{
  "num_attention_heads": 8,
  "vocab_size": 32768,
  "positions": "rope",
  "rope_theta": 4510.0,
  "rope_fraction": 1.0,
  "bias": "none",
  "optimizer": "adamw",
  "lr_mult_o": 0.886,
  "max_grad_norm": 1.0,
  "warmup_steps": 371,
  "decay_fraction": 0.73,
  "batch_tokens": 262144,
  "dataset": "wikipedia_en"
}
MLP neurons of a small language model. Each row is named by its layer, matrix (down: output weights) and neuron, and shows model dimensions 298-425. Each number is 500 + 40 x the weight over its row's rms, rounded and kept within 0 to 999. Numbers have three digits each. A neuron's up and down rows have the sign that makes its largest values positive.
A block is one neuron, or neurons of one layer that tend to fire together. Before each block is what it responds to, as a language model described it from the Wikipedia text at the highest values.

Responds to: Role and descriptor nouns
L2.down458:518552586480495510523459499509456511532527477479509477524509511570517544504541502576395470568486465519521424502485497478512523481486602470488488577512499562498447512548552575514510542474482514460446445502486518536480509540517538514461532467561539520573499534460575417545595511456492478495524500478509515502494470553489434427530574444516463475478562519486476484460440469566511485520520

Responds to: Designation code endings
L4.down264:483576422464500488488483462457483473467482471502464455500479523572485527600491481468488533497540488497447517505486521555461512481414598456482505448474475511515507520352543474493531502536481473504492513578526498481509506455490504497510488543590503494487474509518478478469493522498467479484484538457530504502449482534504584521448552505507498442471394509512544532507501506490480474565490
L4.down325:504501512514482527461445487497520535451466457473576484452525478554467427525491590559503536469477483488471502523482453454427429498535562459589483415539494541534525546460534489497538450533507457516461498480556489575529603495515449491448527607474483483459433526508422409495455517471490488484513530512502501486486524505524463517511489542491538531537478493541513479417461537422491491537524
L4.down732:464512501508541612521453445473492530525499468501507563553480495548514547452543533506500410489466525427539508532525456502554523403433598448549488571499473536471470560457484485530526558488467435526527520459524552462510505494541440463530478448521520490487514449488468515504544524577482520473499461480438518453467468550522518524434507490471569470557488473469485458498467405474421473515538
L4.down1057:521458591492496527479467491524469451496458475473503548518470473550495502551417469473480473463526466491495518454549452488513459526537494459530535528525535498537441480509549435577554471510475532504421517513478546429515512514526500462463551471526528487506469479472449532470440475479441554540551512467487503421473432547501490552504536574482494437428366491539539522501484466485494513474503

Responds to: Name pieces and list separators
L3.down415:496539504479419436544515513451488528410498601487593535570452486486519496526493518466520615440537533472499496514479492563472530524538412435550436568523499484519563508557465527526581467503501516409478494444510469583453538526448510498471504433563447475526467550408496550455506507465481522478510495519567483550478546547484541505441517515503537571437443459501521493534546493518546516557508
L3.down669:480533512521487504476540451421483519468457442484459550523471513512433505504432578453508504457450563445560513499568536459513451464474571480521447433553569492436529465479498461455454544566481567496537483506499431514480509502493556495462507555419469504565465522550497509431496423471534558454521497473465506455538587462478512481517459427529486526573483517559492515558469407473527554448521
L3.down732:444443476476509506525503443461447535528469421491470547503474480544478480453442523464564447463499561484443469461542467451513480480531484482524492492576612447475525424470475467504440463533545519491589504531513429507562562541541550581404525500482432529554516508494485602433559463552490494452466494496538528424470557510467562468484492476535500465496506531528471481576471465485527546462487
L3.down1148:494479481547505491514496497448475525498512445424461495499529515591522487481441465459506503545488561493517482506503509552526521546462462514538461532558555506442453404553498445443492469524469509481538514477486544518546472456507563508471497485432485490551474516444507522520448444583594497505531520468542500491509597554448522540516512495487481524563480492542542515534492475491526485504558

Responds to: Foreign proper-name endings
L2.down986:495515554448484489502507479488487518428532524514520472468513465520479569516519502568483428570544463441478517476493440511517527516445599437532474532511521476453550456535559425477414501514546518507469443479544485507500470460477562549499503544549523478590487518425492495471480522541508527514478522479560505585465523539518558484525523479504539414549502477458532490489460513543482479447508

Responds to: Word-initial fragments after breaks
L2.down90:542470482525467530431528534464398503516507512507474549510520507458466493460502558475569497521539462493481506459494435467441581538490428510467510518489463448458567521535479498569518464486484534444444510559547480515503567533539503499442573509547534476539515594466595408498509532461475485438584535550497490481478483482529464500481548512501489452544546546554543447488525486506495551517462

Responds to: Mid-word name fragments
L3.down52:477474503521495509478464520459573531499500476516449446549486577499510539419543480520494583514488527518430469472557508510527452352473465509562565526503476476499486469506436498475463534544516503573512527471491501513515513466481522505482556542513564530457512518511538570519559487527480444494495515542464418533507504456521517534525470500522465539524474479474513513450548501543440469501454
L3.down151:447476493494488482546489472433487460506506462453520536516492464606553517476532534530525487462526501482462505463527463464468447517554486503551449493545547533511526431476538446472519561542455536424455425511486415539518583491485513557463504541513542543547536575502469474481479512456526590493491540447504468554488522468453500490482562502547465528553478582513470409552547538522531438532562
L3.down482:507578391452450526461511487468450535560582427520508505476523436569537434538441571503481560443458513520521545497545515482469499464529428514513491469537522466421463550482527483452517513468522541490500532475522451493442516484507555534524490495476571494576483573501441473415521574496459517532559504509460562516524570567526497448482530462481476492497496495522455441545527526532447471489459
L3.down1134:520486521523536488471498483528512522484484502500504518572497512451523558493417474488491509425519503483519537413519491462595524620557519504494465502557473500557471485536507529491528510535493510413425509499539517569488498508528397499447497418539524536467498452529495490499556451472561508506486453496462499453538475425504492541521511466430518466481439514468506451514494463507580512500527

Responds to: Words after a determiner
L3.down120:451570527485496460441473512512442491510562442482497507463536504512459438485472540482547549506428462591483549491459440447404528547527590561503483464496525503474446528577517455468564525527488591470482532483509462436541513542531542519453519444535507590497473518467484454469537525537485533481523563420498507500505464546518468553475579468553449501457543487545508553453444492482524514529506
L3.down461:432578495485545410523484474499537507457564534500440435474461444541587496476526464485427465512549598492506464555471492513509488533538373518526492538555523449464549484468589465473564566462514535475507464506537515478543507511516495533423512545527532441511472508517408475485457490508495498457467417522524477484517545617440460533464562503557451527541509432507494503478506504462492545538477
L3.down652:520561458530500460506533534479427554475494474529482536537531485507524454491501539498528504420483514496493483462469512449486544573428403548597514464488484524511502472515443520458501505545533541494430477555525503466489448470472506559465486474500469519513429575489366425589454544528503513498475463513518581503478423533454571474479533499489430496457544507520485480471506451452509458523552
L3.down982:528524513480531550467477506489514468492485428554500474486466538515547472461497485479581481507446482508552444553604489474471465558465529493575471464586433578498556526505531509530469502481507550488450440530467487484465557468524462512527403463621525478510543477499531500539453551480484459477431530510568513513515498472497521524517474522495512463517508575505438511418494427490529551465480

Responds to: Comma after introductory phrase
L2.down1079:505568522498464557473502479525567442522489538515532517539485402524553488468490421483555527511490529539512481548490424530493521563528635414509473514468511473497491536428530522532508441460533469467527544527451489477514539472427458507528546451527484457503479563528558461513487494513492473519550519526522538463511564516535519496462519490527561537497489513427440437469525504528438524459575

Responds to: Mid-acronym capital letters
L2.down685:604514501521538516548465440463526517501456534479446516495479462547465488505529503469434487436517484488478510496520473424472528521438521437562466466526528491570447521504505517437448488583489444515523413521520529420503481467492512508506542475497465499437486469554474449474492467479499548446400526461541516520517444549466540536511544481515450532468514483567499527483540518499554533515543

Responds to: Name-completing word pieces
L4.down39:451490549574492547462500492494572440468555489490494466473479466441446572513453529524505451511488459504504481457494492397510491514472552493461488468521569504546561513461512541466466467450439485422544446453553460530546472428543472474470437469536496523539451524567493575573496497497474442524506564509417544552571430447448435490528544546537530475510493510505529496572500474567496489545476
L4.down372:546477472527479470506522466514530521525546512501541543444515417536465507476569515520455552514487455491539517511482476469489479431487598540598501504400568577501482493447537424498532539571518472507497610433483592507526487505550506528508501502422507481421526445540487536498480533516507471513534470515522527523408509525552501523444497476488498532559526477556545488511501509468504483501470
L4.down557:481489486478504546521517514485560501559540450503555501526491450431464528476418545477482477480490462447481503416505510517556532542429522445586470463434525482602488485480458577550519483489524451495537491466494514478500551484459477499448488404476473472639492515528526577532542508465554533523479529491486555472437527460453440514454522435500531544560449534440530544519480470504561527488442
L4.down585:535549526528518478535575491509477543598493479499444479536436490584463570516533495443536487614492384509544504516470536503530462496549615507525423479492464479469541510492498496497524516561541526516456516471582484533536504402507528541516493493489486514545461484511539527492492499493479514479480511504524454502500481514515439498542534446519507560504466535458488441494464570493488517528502

Responds to: Given-name word endings
L4.down199:495565429460473478458513550462484542493541524511479533497496523519547530605477506508463459510549511469529544443409541483536513593487631539478527488491506491506470456452540506496473472483473515461487488493502540498476503426483506464472509488525528512534505532453499518535486485520502500522452515450540479498540491581490456451467539469493500488468477509472588468453560450463548522527459
L4.down639:467529517501476492377493512499500487440533500486472507520478503552482531498511483501538527539465487481492505474467533486502504578496612537482462510501546495445474483521541515482531451448517504512475496470504466501486467492514520523433601510497507488550477541460542592542435477450441504475479488511490452545522465469446455479526474514549457512501547480440546464448504497490533453522481
L4.down704:528544477467515459505504497500555526502461552533470536456455514500500464486496479550487494526435486520509522486520521460470543462494448500526523567524537498445459497475488522541552523442496448492478489488479533477489534541528541479486478470485537417499508466484493479575435538513481511526435568514507530538492491517452511557509476498466451447613542500486487436534563608487528505468473
L4.down941:554515519493456517426464528424476490496507470562479480476501488510515483510494535424495509487543435493425537441509536445449499536499615513478497444553501500551540464463513488440519460516527530522409505491469523543428543441435525523513451536477544517484470514490594417545473481536472496471474521444464499568492515517508532398548546442495540410528471464432520544506532520491450445495485

Responds to: Mid-name code fragments
L2.down746:545516540426497461519459522446504485504492521511471390530513531552525489491479545460458504488553487517481502503482515447481443486518469531475503505483543508474530455522639473486528557550496433420503483487508445512533463492515540488465572525521491549594527526591497415493522583573478534501540523510583486537491473620519518545536553541484540411470498421497470503470495501477581455548626

Responds to: Word after "the"
L4.down419:495483428463438537526482438502544499506553486549581450432492487502582442484547555589521511504501498530525445569501481504490558521509554499427545572487453445486501564493464487491501588528487506477502490534514479417530448513531450476474443547458552473523481535472436519471507541451511523512493482489592487498560566531469501481410479560451498476452453458572526599521482506497556479456534
L4.down495:504535509485486492449510490471542483515464515490438519486490539482487473470483520512528562471479531523503510472548566515449488481507427572472499502545495577477592574522481514468356577496505590517554506494492480521509514506537503556502589523455472528442468544531491489561531477487482549527481497465528517521529486500434465493516516514510538526587539493541477446528408454499417498521513
L4.down519:479615470478512458518471524516510557521493493501448531525426451486533430470490512494535472483466477516559500505481455494482477529506518587475517527453488504483509456571433480444514536495509505529500518519474537445475448517529437473446428495487539467479426530497482484561426472458571426456523480443513516513456477425499496422426541566551581495511495455495532490537428475528576438519536
L4.down1197:448523520477487440489495565457567564517513531456492546573519550524486506509478520474503471475513450543593435526523466520523378556431620511491462501481553515476531531466553472445480480488450537387497500469525437467490467530502469547433543470533436502486478540565486505607496518536531488524536519466528484517493540566551455476464507557538456502583459497572498464497490551476519487502515

Responds to: Range and list connectors
L2.down849:511534504527501445532531550433558448541509477457479559490497533521518515426515443445476515512519448484471451444535514537459465475524546538544445490536540513462548517494453444457498550526461529494497523490451399507442466516463497544513494516554499505501491499478516552540490422492526462490577552552548495511511601511545506495483501542492509531499530586504440501561518472538473525519405

Responds to: Closing heading equals signs
L4.down121:448560476534464546531493555498553481520462591477477518538536495555477506520544507486539475552478624512518563504454469504446466569514431573479472558477502474478584464424533498463432530474476504454459497500558569429524525475438469483358486495599479516528543560522433405515538490477425503559498523479467518499519545460563510482526532526509489498524517565525521428496488447481548446548504
L4.down568:485504472485509521494536493452585495530406531501538535483478390521485472518565396470460577446500479555514527587548521466448521474550457526522511503533507551573450484610511572532491507495473468502487493547557576456523490507506557471482432510495483501527563450460522517504515500495487475530418475455547517546509516500533501483475467517461516533526486512518468500476561505457486489462545
L4.down581:513553470447426485490549510515436521483437608450532557518469509533438445466586489494511540490443560574555515470478548470452513536495497481524607514485486452561522482521464515508493548485530479556500474532538552484549523515515507503549506500521538501495454501532508506539473518435551496584454508433542499548468460506469425505439549407474479543512544518439517459502551506494559413540534
L4.down589:444489474555503486517537526494542514502521530455491574480508514521505440504465482545509528423503430594526490539502519434520463493484525591622545441569559495507495491502494496593476499519477498447454447569494482529433485502518552529563534457508516499552593484460523526553515545510492455528491431550446485500534535462502486471491545472514484472524475507527516492532477533472495457497500

Responds to: Title-to-organization preposition
L4.down349:439513544545502528542556528454522528503504435481482503566493579424433542496561519463480526564505457461535440534509469371482509564515577524472545471559463547504511549462478481590518502482523572472479491501498466482504522484486427540489444482513514539525545499563498571562461529506453459448539415603530500423521501485502494540464453445520419492472496474504552516497490491486524504562526
L4.down485:458533424524504455421540470503561539485531491540477488410518529500534487497483524485475479513431511464473544502478520473458438495444540606459560516510494448494570582486501463392515493518524464506506509456457483524568454498533462475504420485502581495509545454475570499518423552507462483517498533474535484424523544522500456515473565511523556458515500557504485492551513515508475524482480
L4.down509:520519412523562492461557552478465556514494516540450466493453479476510489543566513517490520542537462550453487466527523478530552445487504483511454487547541477481496442466483473489526506497531414447448518518494538510533494521470452517500498460525577498525503437489528538467516537467526500542470479541475562470533506481459489569498559498483463460461591520440544540486469517428498576479472
L4.down1162:489513564562481481511576462562547477584532512492553559510439506482529481523511541550460481497533418468451487547535505459492532456432529514580484513554437561549539488560454471522602511497524549457500529499465483524516537534500510506463465532460549435567428501496458487520493491494468532575546501519493452564544463518518469447514487523524513574488491526492495521486460515459446536528488

Responds to: Start of personal names
L3.down201:480444465527534463541470481539523555484500533486496413473502488546519521454481513438479453481496460424510430552520530512608484517521589482502546513548589493489446561478496506529577513531544499570499480473467478478408483461503489483541442434583546496465472475451499599404450485483571519544443509504528470448474454467482460517478477507487494468497590547478478554472569524485491458480510
L3.down517:526514481504501481581549545509402484473516445545457530518497504602575501545492451481555436514472500502539469502525446509460461583523450508556489514473472508448485497515560483524549515592468488489516443501569543509494539510531511521511525544542445569511529500454406519462548443527502531500481473578510503488444495549492454434465525467488512477540480526488471427519511542458504463544559
L3.down932:474493532382525477485487499569518511484512443476512456500511509541541525521509532446480494450498422512532554555483460424498483608499545546564502485551555522482476458531514475513509531530531499473482451498561523388469479472492523532448478521519520451497511484476456483474540437514509491489457541452546539531541514493455479488505521498542498522452496523535504491539452507482484487457506
L3.down1003:479416477439532496479536516507476541462426499447453524509543501510571520539487534473485514411451507460474464482516518455552484523575555507554461454539502437501514559564498469506501479520519533525540528538503494502530546520497536530460505567525568494538452489452557497487486449502525488452508492486506502500553498485576547536489501460561498461476500532519523479463466430510460475531534

Responds to: Proper-name continuation pieces
L3.down219:514557545476475457470525511498513518573461452504425501405482518533490535509431546503485459413511569499512488450544509515588546504490601517531410565487477520395485473572559450553512524464501480515532488491519468573513485417507512466455470493523482533511568497478501519509506516501493543503487521515530483474542502515477590531542551493547449513471584517522489513522466379502537488504478
L3.down331:484518465488417506468502513504486472524525499411478501481464529542507445589518472492477531515552557535542487510565574553427512519460516499457560517462443547481493577482487462554607579574520510518466510475463529494512548460528489546577440423529472427534544543475501482484523464499534448504518504474476513470527522402494498531439426504457493482484607545483518509460438497466536504458460
L3.down578:493453505501411491469510467505556514548482477466470492485499420532542538511463438534428527428541539440539555446465544509464520467506498473412525517447547475468571546520443444572544545452462407466496469503436471568506457502480544475503482455533437485530510489490440503483499555485516534571520511476449527489500523411474528520447501493524505492456537497471506485619481511527539550526535
L3.down648:509502496503463523531590486456436442510503514511631520433517492538520489501496482483516558518546532494424538527546532580485461429591504506497513502470555442404538430417549545465481653529535481478464540446457495501548498506504523513468449526533501505499554595492568529478504529464465555474533568444523527491494609575438537559484435481488450505492541530532484490532579496484447481539470

Responds to: Comma after introductory phrase
L3.down370:501445504552507497448558486537527425495480498508440451494463527487520507478425433533464385492489490500503573496507519494496455496518509558458549595432505441561498622544445595532486464487514442502502498502461451516517492523471543498511549432509524524501499441472487521515507538489450417515495500514483471450453472464495497466516488444443584513440498479447505440529582561578481533527486
L3.down433:506587491523464490474477466507531484505471513488511580501545469490454511494542468508464460555441536499523456512510431564471527532471538420512503503483447492507518528501499520506536448498478478484443472416499491572498502557491451468517484460546500543484442485458530429545455452477491505501501530449504521478562482510492489540555493460541479497500534534430445440504527519491517499522453
L3.down710:515469514520507456480478516453498559492432583494513459453471545444492439514489531486562493552527514536502515571484478535530455475505587550445485497501560467474560505516552498592419518444566485581487483470559583518471511446520457437488459548508543505408580400446562514482508529554519516477539548404456500544496557495462492477494526558542448454506515505507479412471487497566435488529496
L3.down1115:493428466536467508439500455529524477557402535519505444491464467513566496482486540492506510513466472487509437456493465480464527572512525512554512468513472525448483458510468562515521488463464514472510530552464507530539504516466459487485494469555506478460538535513478427505524490579568457499551499459525505495466503541534465499523529543512534540458464415479520541532522551547514521499547

Responds to: Mid-word subword pieces
L3.down61:464560488430433495511508492545510487454483448502521507499512568581510439529493525446520456504496533458501506503539465494504491522473518474485432535504480526448473545508527453575488514448486501476499551505522490579500512579536510454466538524464491452493493495495517553484530457566546500548581550472480410518535519504481509565506527463473450485535501444522475557562581453521532438546514
L3.down842:548576447544572502486481492476481528452530475574460498492512507540440493485453495455528467477498582563524473468535492476474454493483501548416529473473454507445449527449445455432536471493489527496532502508500549516484579480510542494504536494541503521527484525495447482544466499431499503548536501523521531399515493517447502456489525459502479501531498427511540507496467534476543548522551
L3.down1048:559511450484573458528499481574497425525485446469534484448500492554512569468398538436517479526564493554529547550472463465447470450421536483464504519484428515449483442505506445526494536496470503446477519451542540479567431544571528476505511456468481510468524429521531504454518449479480545531558664474519537476495447534508505502491501444536418471535479554478487512523525478472630496543515
L3.down1163:471428497483522427522520507462499514486386484488534556546493545539478494543397492420565472460519608521529468448543525538544430455501466503521569512517523480453518488467523512490461567478512488476500502488509494467503505474521478508471506493520497567540552506492499571416505433572500516467502488471515463492519510539458533494467456471488527480530477549549561482578443463432518499528515